MLP neurons of a small language model. Each row is named by its layer, matrix (up: input weights; down: output weights) and neuron, and shows model dimensions 64-127. Each number is 128 + 32 x the weight over its row's rms, rounded and kept within 0 to 255.
After each neuron's rows, "fires on" lists the tokens most often at its 100 highest values on Wikipedia text that the model never trained on; "fires before" lists the tokens most often just after its 100 highest values on Wikipedia text that the model never trained on.

L8.up475 [147  94 172 204 111 137 123 100 154  91 122 157 122 179  97  95 127 132 149  93 142 148 104 112 129 124 180  95 142 136  82  91 141 148 133  93 105 129 158  61  43 104 160  98 100  78 126 181 119 157 122  61 163 111 160 123 125  89 116 167 148  91 165  85]
L8.down475 [121 107 115  99 133 150  98 131 137 120 144 172 148 139 161 105  87 139 152 134 155 102 131  78 128 106  94  96 185 119 166 138 103 134 141  77 125 127 118 130 127 138 152  96  92 142 111 154 103 163 118 141 144 109 104  96 148 118 124  94 129  86 171 177]
fires on: " of", " in", " from", " since", " until"
fires before: " the", " ", " his", " a"

L5.up815 [ 53 152  94 143 101 126  77 117  79  69 138 111  92 172 120 132 143 116  94 138 101 149 138 174 116  98 181 137 122 162 110 188  84 134 117 141 120 116 169 124  98 115  81 176 141  95 127 128 145 153 114 148 175 114 177 162 150 144 126 144 131 118 148 178]
L5.down815 [143 140  89 136 138 101 108  88 143 110 102 150 103 103 137 159 138 122 148 142 116 115 151 125 104 128 111 126 119 132 110 118  84 144 147 137 135 152  89 122  90 126 135 153  93 153 132 116 144 117 161 164 182  76 119 124 160 182 106 141 191 156 134 128]
fires on: ".", ".\n\n", ").", ".\n"
fires before: "==", " He", " In", " She", " The", " After"

L12.up1078 [ 89 165 165 146 135 153 107 102 146 121 121 160 102 133 114 143 138 108 103 158 138  63  93 160 155  92 131 100 130 156  93 153 105 128 121 153  50 119 108  96 138 131 186 142 131  74 126 126 120 135 104 134 195 138  93  53 218 145 131 109 134  74 154 142]
L12.down1078 [122 144 194 133 168 188 100 122 111  95 177  86 129 122 129 157 113 137 126 132  90 173 123 155 174 121 103 158 123  72 167 118 116 124 105 174 119 143 149 191 135 127 112 127 215 114  86 139 151 147 113 127 144 119  92 149 160 144 132  81 104 108 103 103]
fires on: ")", ";", " none", " by", " in"
fires before: " |", ")"

L5.up44 [134  84  61 152  80 111 144 100 120 122 166 128  68 132 107 111 165 108 148 205 204 124 143 112  45 121 117 118 148 112 129 158  94 101 130 116 135 152 168  85 124  59 136 132 140 115 165  97 125  67 160 128 132 113 109 171 105 163 116 119 147 105 149 194]
L5.down44 [136  78 132 161  88 122 129 127 130 131 144 134  98 135 133 127 154 152 140 131 143 118 122 131  86 132  99 114 120 153 116 133 130 141 128 121 126 132 128  97 125 110 145 104  97 155 138  96 125 121 102 124 136 119 148 111 136 123 152 128 229 106 111 123]
fires on: ".\n\n", "==\n\n", " |\n\n", " ==\n\n"
fires before: "===", "==", "|", "The", "-"

L12.up1117 [ 99 122 124 102 136 155  91 120 101 168 123 110  84 148 101 101  86 121 178 176 148  97 104 202  95 132 151 129 128 142 108  95 106 176 118 136  95  80 110 102 168 138  73 163 163 100 127 101 115  65 103 113 202 144 122 134 142  39 188 175 128 103 134 163]
L12.down1117 [116 115 112  93 110  82 157 129 140 143 197  98 103 146 144 110 146  94  92 115 118 165 193 146 178 101 129  99 115 131 179 104 181 103 171 173  99 165  62 157 104 157 160 136 156  72 158 103 126 164 146 150 109 105 161 103 141 138 120 141 106 135 196  95]
fires on: ")", " in", "9", "}", "l"
fires before: ")", " |", "]", " is", "}"

L5.up67 [168  97 131  98 141 144 107 196 116  98 144 163 154 125 135  96 112 113 118 164 209  60 130 109 103 120 141  84 126 153 122 111  89 142 169 100 134 127 177 123 109  65 123 131 149 131 116 121 144 125  83 138 175 139 162 107 122 135  88 145 113 153 135 126]
L5.down67 [109 149 131  99 126 142 111 144 143 146 130 161 105 107 102 158 120 101  97  97 134 112 103 103 139  96 163 137 166 151 136 146 148 145 119 120 132 129  82 177 117 135 119 159  96 111  82  72 141 179 175 110 146 128 115 139  94 110 100 178 144  61 121 140]
fires on: ",", "z", "k", "6"
fires before: " ", ",", "ob", "or", "av"

L8.up798 [ 96 159 145 152 120 141 162 184  77 144 172 131  44 173 126 149 161  97 157 151  99 158 104 114 181 164 149 164 117 183 123 158 107 171 100 143 109 159 154 141 151 104  88 114 153 130 136 136 130 110 139 135  40 128 147 196 110  86 143  85  98 126  94 126]
L8.down798 [115 105  79 161  73 136 141 184 161 163  46 101 144 160 181 146 129 129 133 113  96  85  92 166  94 133  98 138 125 104 133 161 175 181  85 141 128 193 142 181 182 111 140  64  99 160 109 140 149 177  53 162 131  78  87 102 136 117 153 154 187 104 156 108]
fires on: " |", "-", ":"
fires before: " ", ":", " Title"

L5.up407 [144 106 162 160 100 134  70 122 113 111 154 128  72 187 192 138 147  99 133 143  91 126 118 194  90  86 109 136 123 101 152 102 105 119 142 130  71 136 202 129 122 116  68 139 164 154 153 183 149 119 170 143 176 110 183 152 148 125 131 129  99 105 133 129]
L5.down407 [199 114 147 104 138 130 102 121  87 158 121 153 112 156 143 108 162 130 115 135 127 159 153  82 151 102 106 164 101  98  58 142 168  83 168 129 146 180  84 140 107 152 140 128 109 138  92 224 124 115  71 159 149 130 125 116  74  69  95 191 131 113 157 114]
fires on: " |", " /", ";"
fires before: " ", " Decision"

L2.up791 [101  95 100 129 128 132 157 162 146  75 124  98  99 161  99 162 170  98 100 164 108 127 134 125 107 178 145 137  74 163 148  75  93 101 145 106 119  26 172 142 114 100 121 143 163 176 131 207 134 197 126 167 130 139 151 126 121 124 136 134 125 156  97  96]
L2.down791 [168 160 142 166 131 110 153  80 161  89  64 151 111 119 113 139 102 115 121 156  85 123 103 107 113 147 136 114 124 143 178  59 142 140 104 132 109 118 108 127 124 118 199 109 141 126 170 118 100 115  51 162 199 128 142  76 129 135 101 104 204 149 160 189]
fires on: "==\n\n", "===\n\n", ":", ".\n\n", " ==\n\n", " ===\n\n"
fires before: "|", "===", "The", "-"

L2.up1072 [111 168 118  63 113 173 110 173  72 111 111 115 113 109  49  93 123 104  83  57 104  90 118 165 133 126 112 132 160 145 111 171  47 168 193 108 106 144 122 161 140 108 111 103 169  51 135 108 165 150 112 156 133  92 132 128 183 148 155 187 137 155  55 142]
L2.down1072 [132 136 149 181 139 181 165 123 144 127 120 138 116 184 131 175  88 112 107 126  95  68 147 105 117 135 131  76 177 111 136 181 210  98 141 142 144 107 152  94  89 125 122 191  81 151 100  89 171 114 152 136 212 124 212 152  15 140 129  81 112 104 159  74]
fires on: "–", " ", " –", ":"
fires before: "19", "20", " "

L11.up442 [145 113  86  91  80 123 162 166 154 181 247 192 108 161 198 117 142 121 185 115 124 108 135 105 148 154 184 162 157 115 142 120 140 153  84 136  70 159 148 112 176 158 111 124 109 176 168 107 164 103 107 135 112 106 124 140  98 160 140 137 167 111 149  95]
L11.down442 [134 126  98 137 151 175 118 113 152 187 110  71 131 151 158 108 146  83 124 129 124 128 156  79 134 136 117 148 158 156 153  98 173 153 105 130 140 182 117 122 154 159 117 155  87 173 128 134  99  74 101 161 100 130 128 114 160 190 115 112 119 180 138 108]
fires on: " |", " /", "|", "-", "1", ":"
fires before: " "

L2.up407 [122  70 146 179  94 171 141  81  73  96 122 130  82 133 126 117 183 107  75  91 191 132 149 164  82 138  84 124 110 117 113  91  88 135 163  94  72 104 141 117  83 123 128  91 148 153 115 167  52 140 104  64 158 119 128 130 128 127  98 149 134 188 130 100]
L2.down407 [137 112 113 170 103 184 136  66 171  93 138 126  93 131 109 133  99 136 128 129  97 141 103 133  95 126 146 174 104 127 145 110 150 152 124 115 110 111 135  97 113  91 181 123 122 140 120 130 138  64 106 134 167  43 166  90 110 104  81 141 234 149 127 164]
fires on: "\n\n", " |\n\n", ")\n\n", "==\n\n", "===\n\n", "==\n"
fires before: "===", "=", "|", "=="

L13.up475 [168  77 136 100 141 139  43 127 134 120 147 137  74 166 140 101 189 138 109 108 141  82 149 149 109 134 120 163  47 106 130 133 146 119 114 127 103 116 148  96 160 114 127 155 151 198 119 208 114 116 187  58 146  86 170 101  96 120 166 142 125  69 138  99]
L13.down475 [ 82 109 154 115 220  97 157  87 179 135 113 120 119 104  82 150 136  86 107 119 108 130 144 176  50 128 178 170 133 164 116 158 177 127 133 134 162 149 130 138  80 148 104  94  89 109 118 114 106 145 135 197  91 160 133 134 156 152 123 104  77 117 106 150]
fires on: " |", " /", " to", "ator", ";"
fires before: " "

L5.up1024 [127  45 138 145  99  80 147 128 105  84 112 137  88 176 164 127 135  75 119 157 184 132 129 130  85 151 113 144  44 130 137  94 134 162 169 128 143  69 182  92  92 125 147  99 179 158 155 154  82 192 129  95 163 127 128 131 157 151 115 148 150 158 111 196]
L5.down1024 [104 107 111 149 108 123 138 111 167 110 106 136 143 122 123 116 108 103 108 119 120 121 135 125 116  99 110 134 122 119 147  90 146 131 153 112 127 112 129 138 133 129 196 146 136 129 131 121 116 101 123 134 181  71 141  74 130 125 151 128 255 149 145 161]
fires on: "==\n\n", "\n\n", " ==\n\n", ".\n\n", ":\n\n", " |\n\n"
fires before: "-", "===", "|", "The", "==", "In"

L13.up328 [ 80 123 116 109 136 129 116  81 187  96 102 116 175 138 103 154 134 116 129 118 139 106  84 159  63 208 161 113 107 148 125 113  86 128 159 190 155 102 126 105 129 117 120 102 191  82 163 108 137  95 122 121 192 131 161 170 183 102 193 177 168 117 147 138]
L13.down328 [ 70  96 131 131 196 167 135 114 132 139 170 125 158  98 134 117 164  64  97 129 137 159 150 152 168 136  96 164 112  96 118 119 167 104 161  71  76 161 161 177 110 160  72 191 147  69 141 127 213 137 137 153  90  97  74  81 167 155 109  87 209 144 118 104]
fires on: ")", "}"
fires before: " |", " is"

L10.up868 [ 83 108  90 162 118 135 133 153 142 107 138 141 128 133 132 114 143  93 113 125 108 127  90 162 136 140 157 134  69  77 121 149 153  66 189 129  43 122 112  75 149 100  83 136 169 150 117 107 138  82 145 150 164 125 116 129  86 163 135 100 137  98  92  98]
L10.down868 [131 119 110 138 112 153 103 117 164 151  94 123 109 131 132 165 132  66  49 130 110 178 160 160 134 153 162 145 112 103 128 158 175  93 125 134 116 106 103 137 134 131 131  82 105 158 108 134  94  92 129 142 150  60 121 102  90 123 114 123 183  57  75  86]
fires on: " |", ";", ":", "d", " (", "2"
fires before: " ", "}", " the"

L10.up611 [140 124 126 141  45 128  85 108 131 160 181 103 109 165 113 135 167  90 106 139 170 121 132 229  67  80 138 179 115 134  72 125 164 127 139 128 146  95 141 110  87 113 160 134 170 149 148 146 126  99 120 127 158 143 133 155 151 156 111 109  93 138 149 170]
L10.down611 [200 110 102 129  79 140 123 141  92 126 169  89  87 119  92 123 138 151 114  88 176 124  73 102 151 131 159 162 177 129  83 136 127 106 166 168 162 145 130 151 143 126 173 156 164  95  83 100 144 112 133 167 100 142 145 127 160 151  88 126  90 188 152 184]
fires on: " |", " on"
fires before: " ", " April", " Dublin"

L5.up756 [134  85  67 174  81 143 142  46 120  91 135 143  43 173 148 159 151 102 115 162 162  96  63 124  60  91 138 110 131 117 107 166  98  92 185  96 107 128 154 113  91  90 126 132 146 138 126 100 106 121 199 132 159 124 127 147 151 147 116 163 151 120 120 200]
L5.down756 [131 111 122 143 110 132 132 119 122 124 139 130 130 141 102 145 142 142 136 124 120 123 115 146 107 130 149 123 109 137 127 102 117 120 142 158 135 149 121 119 135 117 121 114 112 117 140 118 145 122 147 135 153 122 114 125 144 115 118 141 213 130 121 153]
fires on: ".\n\n", "==\n", " ==\n"
fires before: "==", "The", "===", "In", "On"

L8.up63 [110 104 162 128 126  84  95 173  59 103 107 158 181 113 159 146 106 147  88  80 114 195 125 113 136 147 118 200 119 143 149  69 104 141 121 121 108 143 146 112 157 143  58 111  81 143 190  91 105 111 124 131 124 130 118  97 118 107  65 145  93 165 101 150]
L8.down63 [162 172  88 140 158  62 136 129 102 124 101 142 143  89 189 103  56 130 150  93  87 123 187 123 120 116 115 120 141 104 139 105 155 130 168 130 102 106 102 102  97  69 162 143 109 147  88 126  96 116  97 158 158 119  80 107 178 163  92 157 150 128 113 105]
fires on: ","
fires before: " "

L10.up342 [107 115 127 170  95 115  95 145 151 166 114 150 148 136 166 134 153 167 193 100 152 137 104  83 169 165 135 230  77 114  59 140 109 102 138  96 136 130 127 103 109 123  91 130 108 156 143 176 135  76 150 115 114 138 119 147 143 134 100 150  61 146 160 130]
L10.down342 [113 127 149 130 135 127 147 143 136 157 123 111 159 143 107 124  79 134 131 139 123 129 116 132 144 113 119 105 146 144 115 170 163 120 114  95 138 139 106 156 105 130 114 113 124 147 122 111 155 167 109 115 116 126 111 114 104 153 128 115 166 113 150 114]
fires on: " |", "-"
fires before: " ", " Yes", " No"

L13.up559 [128  76 122 144  86 134 143 141 131 148 169 155 104 118  64 131 143  87  82 142  99 101  91 180  97 121  70 167  69 225  86 121 105 143  82 117  88 147 158 123 128  98 115 141 141 149 133  99 150 137  77 153 141 128  96 202 192  96 114 151 120 171 112 113]
L13.down559 [ 90 127 132 155 139 131  97  56 125 146 105 130 106 151 106 147  77  82 120 145 180 130 164 190 113  70  64 149 153 138 159 159 171 106  73 125 146 137  89 120 170 143 116 148  61 189  84 134 124 116  75 147 130 109 137 145 125 107 166 153  75 113 185 128]
fires on: " ", "r", "|"
fires before: " -", "0", ".", "20", ":", "1"

L13.up379 [107 116 156 143  94 123  81 134 127 134 131  71  94 112 152 140 123 143 128 110 147  99 131 106 115 154  99 149  75 105 148 151 178 133  66 152 116 110 107 136 109 133 135 141 177 127 165 130  97 170 112 140 161 117  77 176 110 126 159 131 133  59 110 129]
L13.down379 [130 116 213 112  81 103  77 124 108 126  91 136 162 110 143 172 115 114 111  80 115  99 128 108 120  95 120 149  93 142 111 120 234 122  95 171 169 111 136 153  41 182 164 113 109 132 142 140 125 103 132 140 122  89 138 100 102 151 103 106 170 103 171  98]
fires on: " ", "–", " −"
fires before: "7", "8", "4", "10", "1", "2"

L11.up232 [117 113 120 118 103 130 137  98 144 161 133 122 159 126 145  92  70 184 131 137 119  81 158 125 151  81 126 105 190 121 122 150 144 179 142  70 102  69  88 136 156 190 140  64 139 169 123 133 180  71 209 106 131  89 133 198  91 132 151 100 157 117 121 122]
L11.down232 [ 98  96 110 147 114 153 151  79 121 166 165  90  92 147 123 125 184 167  66 188 145  78  79 185 121 144  93 153 138  86 127 150  92 117 152  42 120  82 125 112 165  79 118 118 181  93 136 106 112 157 214  99 136 171 115 178 134 129 169  55 104 125  72 159]
fires on: " ", "19", "–", "20", "18", "-"
fires before: "19", "20", "91", "92", "82"

L5.up270 [101  65 158 118 121 152 146 124 105  76 127 128 102 164  87 130 184 147 135  88 105 123 111  98 138 149 136 124 120 139 168 172 146 120 112 123  61  72 146 140  96 144  79  94 147 163 163 137 143 157 147 147 152  89 130 184  96 109 133 103 150 127  65  88]
L5.down270 [ 98  93  63 144 105 185 215 130 126  97 159 142 121 138 127 111 126 165 179 134  85  96 123 174  98 113 148 107  89 117 119 121 139 176 118  87 159  72 132 155 156  93 147 141 120 181 136  88 161 111  96 158 147  84 139 103  92  96 128 114 218 106 122 121]
fires on: " |\n\n", "\n\n", ".\n\n", "===", ")\n\n", ").\n\n"
fires before: "==", "==="

L11.up1045 [131 107 113 215 109 117 152 203 110 112 104 107 124 119 136 140 120  62 126 116 137 150 100 146 140 136 109 142  44 120 121 148 123 122  86 107 112 132 133 138 167 132 152 150 104 116 164 165 183 113 144 156 167 155  90 210 187 125 122  42 148  84 158 113]
L11.down1045 [132 131 161  79 119 160 117 109 102 148 149 137 118 152 118 201 159 156 108 136 134 195 122 138 139 146  91 126  81 101 104 116 113  82 105 148 136 153 192 170 132 142  70 205 169  77  73 145 127  75  99 140 150  94 102 161 103 136 143  68 135 140 152 144]
fires on: " ", "1", " −", "0", "ore", " |"
fires before: " |\n", " ", ".", "0"

L11.up776 [126 108 126 147 118  51 117  86 132 125 142 115  90 119 199 100 163 145 182 148 127 124  95 131 115 132 167 137 124 170 131  88 136 103 111 126 127 134 159 103  95 152 134 120 233 153 124 156 136 117 141  80 123 193 114 116 124  58 138 136  90  58 109 123]
L11.down776 [ 85 133  83  91 152 127 126 141  97 131 167 147 156 151  88 145 119 107 144 166 146 117 107 113 145 153 111 110 140 172  99 164 152 157 153 140 143 137 135  75 128 139  85 144  74 148 149 138 101 169  84 104 122 114 101 118 126 146 153 118  94 120 153 165]
fires on: " |"
fires before: " "

L10.up98 [121 112 187 147  88 114  94 113 147 183 113 157 107 123 112 139  95 132 140 108 135 137 105  98 122 193 109 146 150  85  90  97  84 158  90  65 135 163 177 107 176 155  77  85 130  98 132 161 114  69 149  78 109 125 107 145 141  84 104 126 152 142 133 102]
L10.down98 [119  70 105 170  88 153 171 131 171 136 106 119  90 169 127 139 136 144 128 165 172 126 106 155 118  95 145  78 144  94 113 134 147 202 210 142  91 123 145  50 169 114 153 111  91 127 106 166 138 168  97 112 126 166 136 111 119 101 121 177 217 120 133 107]
fires on: " ", " (", "-", ".", " |\n"
fires before: "19", "20", " ", "18"

L5.up226 [135  99  83 221  89 149 112  53  98 101 157 120  37 154 113 121 117 119 119 153 165  88 134 158  64  90 157 132 130 126 128 156  77  69 204  69  96 147 151  96 117  63 114 108 151 152 126  89 122  93 176 120 147 122 129 185 169 151 142 151 141  84 123 175]
L5.down226 [147  78 135 158 105 131 118 126 116 119 166 137 101 144 125 127 161 138 145 158 135 111 104 154  78 120 126 122 118 162 115 111 130 122 154 125 121 129 125 115 128 103 122 129 129 141 128  98 140 114 129 143 126 128 138 113 151 130 132 133 168 116 112 138]
fires on: ".\n\n", ".\"\n\n", ").\n\n", "==\n"
fires before: "==", "The", "===", "In", "On"

L5.up854 [ 93 147 115 162  97 132 140 141 139 144 159 120 112 108 112  68 124 107 131 121  71 166 115 137 145 153 137 187 151 137  89 119  92 146 151 125 131 137 107 106 126 100 113 213 135 146 127 184 211 115 124 152 145 142 163  94 117 136 108 149 124 108 109 120]
L5.down854 [158 161 143 138 169  74 129 157 141  71 119 161 153 174  62 148 151 155 105 140 157  61  48  86 117 201 110 107 149  91 140  99  73 155 100 158 138 151 159 159 123 129 183  41  88 136 108 105 128 140  68 135 120 137 165 117 110 129 150 150 136  65 168 126]
fires on: " |", "1", "4", " built", "8"
fires before: " ", " |", "–", " in"

L11.up115 [143 128 152 147 133 161 121 131 119  86 108  96  67 135 168 148  89 184 121 116 128  79 129 139 147 164 156 153 154 149  62 134 151 123 122 129  88 159 141 115  96 146 121  73 156 131 137 148 109 134 125 172 115 131 116 139 113 135 199 166 149  56 133 140]
L11.down115 [141  89 108  68 148 145 165 143 100 137 123 105 204 155 102 130 130 128 153 163 106 147 153 168 135 148 124 108 174 136 153  93  33 205 133 136 131  98 164 146  84 165 169 100 141 127 133  97  76  94 114 114 143 103 135 145 100 106  97 140 200 117 163 140]
fires on: " ", " (", "–"
fires before: "19", "18", "20"

L2.up851 [179 184 122 119 102 113 189 129 131 190 160 163  94 107 132  47 125 170 127 172 159 122 149 159 110 171 103 151 122 137 123 138 153 128  66 122 122 117 130 167 150 163  82  93 145 168 108 134 157  81 144 106  96 172 179 130 101 118 140 136 108  44 137 102]
L2.down851 [106 105 120  96 174  79  84 141 114  97 100 139 126 141 164 174 115 121 165 178  61 175 155 103 102 125 131  96 144 104  89 147 106 145 183 161 180 175 146  96 159 111 139 116 158 139 127  93 140 153 128 198 167 170  98  98 195 109  94 128 157 132 178  95]
fires on: " |", ":", " ("
fires before: " ", " —", " Succeeded"

L13.up88 [129 103 145 124 146 175 123  80 154 135 171 153 124 174  72  59  95 164 132  90 102  92 151 123 126 115 133 108 143 141  57  30  99 114 140  29 169 135  93  71 149 114  94  92 162 194 136 138 196 110 184 123 109 157  88 234 158 140 128  66 160 120 158 159]
L13.down88 [111 162 109 109 106 134 133 139 105 105  70  93 115 111 126 146 167 124 103 150 117 108 146 110  61 130 109 131 171  38 119 155 148 131  89 119 157 166 149 103 136  90 155 140 204 126 150 142 130 152 123 158 121  93 170  89  95 112 104 113 135 152 135 140]
fires on: "19", "–", " ", "20"
fires before: "19", "92", "91", " |", "88", "2"

L10.up841 [180 108  57  74  79 147 128 142 175 162 164 132 146 124 153 117 106  57 150 158 126  62 126  93 139 126  96 129 161 125 122  76 146 129 109  30 126 161  73  79 159 146 104 164 177 142 168 175 206 111 122 126 134 109  88 152 158 137 100 102 141 131  65 162]
L10.down841 [118 133  96  92 124 134 103 108 140 161 120  92 161 125 116 147 119  97 159 162 102 134 123  94 101 121 142  82 142  79 120 127 109  62 106 152 168 160 108 135 120 197 139 123  94 120  90  82 152 127 106 128 127 142  83  99 108 132 121  88 201 111  72 145]
fires on: " ", "20", "19", "–", "\n", "18"
fires before: "4", "3", "5", "03"

L2.up75 [101  75 144 139  71 105 160 113 146  64 111 153 121 128 103 134 144 170  93  86 141 162  94 109 149 156 123 122  90 174 183 121 119 153 142 109  70 161 182 117 100 130 118  97 118 108 149 171 115 131  65 112 128 134 187 117  77 119 114 162 125 145  96  94]
L2.down75 [ 94 114 117 163 155 133 114 117 155 119 141  99 174 130 144 157 131 134  97 116 135 156 124  99 127  71 199  81 164 121 160 114 142 149  98 146 119 139 111 125  67 138 136 169 161 109 144 166 170 113 117 139 138 111  95 139 119  75 162  93 131  99 158 147]
fires on: " ", " from", " father", ",", " married"
fires before: "19", " |\n", " the", "20", " was"

L8.up678 [121 147 109 153 115 162  89 116 144  69 129 120 121 158 132  96 171  89 156 104 113 143  96  88 113 116 182 139 148 142 152 151  93 115 135 127  91 133 140 146  51 143 131 122 173 109 114  93 101  85 120 116 161 170 176 190 156  94 157 161 131 155  66 175]
L8.down678 [162 110 127 122 172 134 126 156 155 132 142  98 139 163  79 154 116 122 121 119  97 134 126 153  99 100 143 123  94 101 113 160  81 100  98 144 136 156 163 104 165 112 123 210 107 129 118 133 136  85 188 179  85 173  99 151 107 143  93 110  74  72 116 121]
fires on: "%", ")", " ", " Mont"
fires before: " |", " |\n"

L2.up792 [176 122 142 223 123 197 150 113 117 159 111 116  99 142 136  62  75  97 120 109 134 166  92 179 120 189  90 180 101 177  60  87 103 134 134  88 108 150 155 114 143 132  85  99 127 107 192 113 190 105 114 164 145 176 150 170 144 156 129  67 111 133  78 175]
L2.down792 [123 111 118 166 169 121  90 141 148 133 138 126 139 103 108  87  71 154 140 172 141 138 127 149 118 119 131 156 122 105 109 136 156 144 168 139 161 111 144 120 111 127 135 159 116 169 121 157 121 123 109 155 115 109 149 107  98 135 133 110 151 108 187 108]
fires on: ";", " |", ":"
fires before: " ", " RS", " DAY", " CAR"

L11.up697 [145 132 134 129  83 152 119 105 145 168 114 145  92 133 125 121  96 144 128 160 116  86 161 138 106 139 115 159 112 109 136 106 157 100  72  94 142  48 132 101 162  95  96 196 126 127 121 135 117 116 131 136 179  88 123 150 160 136  95  90  66  61  70 127]
L11.down697 [197 137 124 186 148 136 120  97 158 177 180 123 143 170 118 152  98  64 149 152 203 118 154 151 144 133 113 110 118 131 113 106 128 113  99 123 158 127 117  91 128 156 128 190 104 124 122  88 101 159 115 153  91 119  78 146  96 134  69 105 117 105 129  85]
fires on: " ", ".", "–", " ("
fires before: "0", "1", "4", "2", "8", "3"

L2.up221 [107 136 119 134 118 145  80 113  98 101 127 116  47 163  68 127  93 156 165 133 158 180 179 176  59 145 166  84 153 131 113 120 162 190 141 101 120 112 134 140  76  57 128 143 100 162 135 162  61 133  75 127 135  93 167 122 116 194 108 155 123  84 115  47]
L2.down221 [138 158 142 105 137 117 135  99 158 141 156 124  94 128 111 147  78 104 144 148  53 100 113 141 110  98 102 113  96 125 168 152  98 137 136 130 129 148 133 119 144 133 202  75  90 135 105 118 141  92 181 151 180  92 149  99 146 128  89 137 158 126 113  98]
fires on: ".\n\n", "==", "."
fires before: "==", " He", "He", "In", "The"

L10.up549 [124 140 158 182  34 139 130 122 130 137 136 103 111 146 145 138 109 110  72 157 130 139  69 175 106  89 125 142 111 136 127 116 139  78 130 119 111 115 144  68 128 108 107 166 198  94 165 134 201  79 155 142 160 178 134 147 165 169  89 112  85 128 123 149]
L10.down549 [103 150  79 148  60  90 147 161  93 138 103 127 110 131  96 158 133 129 126 149 146 147 142 152 172 106 147 183  90 126 118 161  93  99 152 132 109 138 147 125 178 136 116 161 162  88 134 148  97 125 123 157  86 165 121 136 148 142 116 124 135  97 144  47]
fires on: " |"
fires before: " ", " +", " −", " Succeeded"

L2.up506 [126 113 115  80 122 102  76 171  66 154 125 144 131 143 144 128 129  94 144  96 186  72 111 153 161 119  99 175 123  77 130 201  79 115 141  90  84 142 152 116 128  74 108 128 155 132 172 132 130 171 126 168 138 123 145 122 101 127 126 138 151 160 119 160]
L2.down506 [101 126 118 130 126 146 106 128 149 152  63 166 158 168 120 151 137 137 112 127 133 110  75  94 179 101 136 141 172 181 150 135 136 139 127 110 129  93  94 162 124 159 133 180 107  91 125 144 136 192 144  71 176 123  97 139  98  77  93 103 150 124 135  58]
fires on: ","
fires before: " "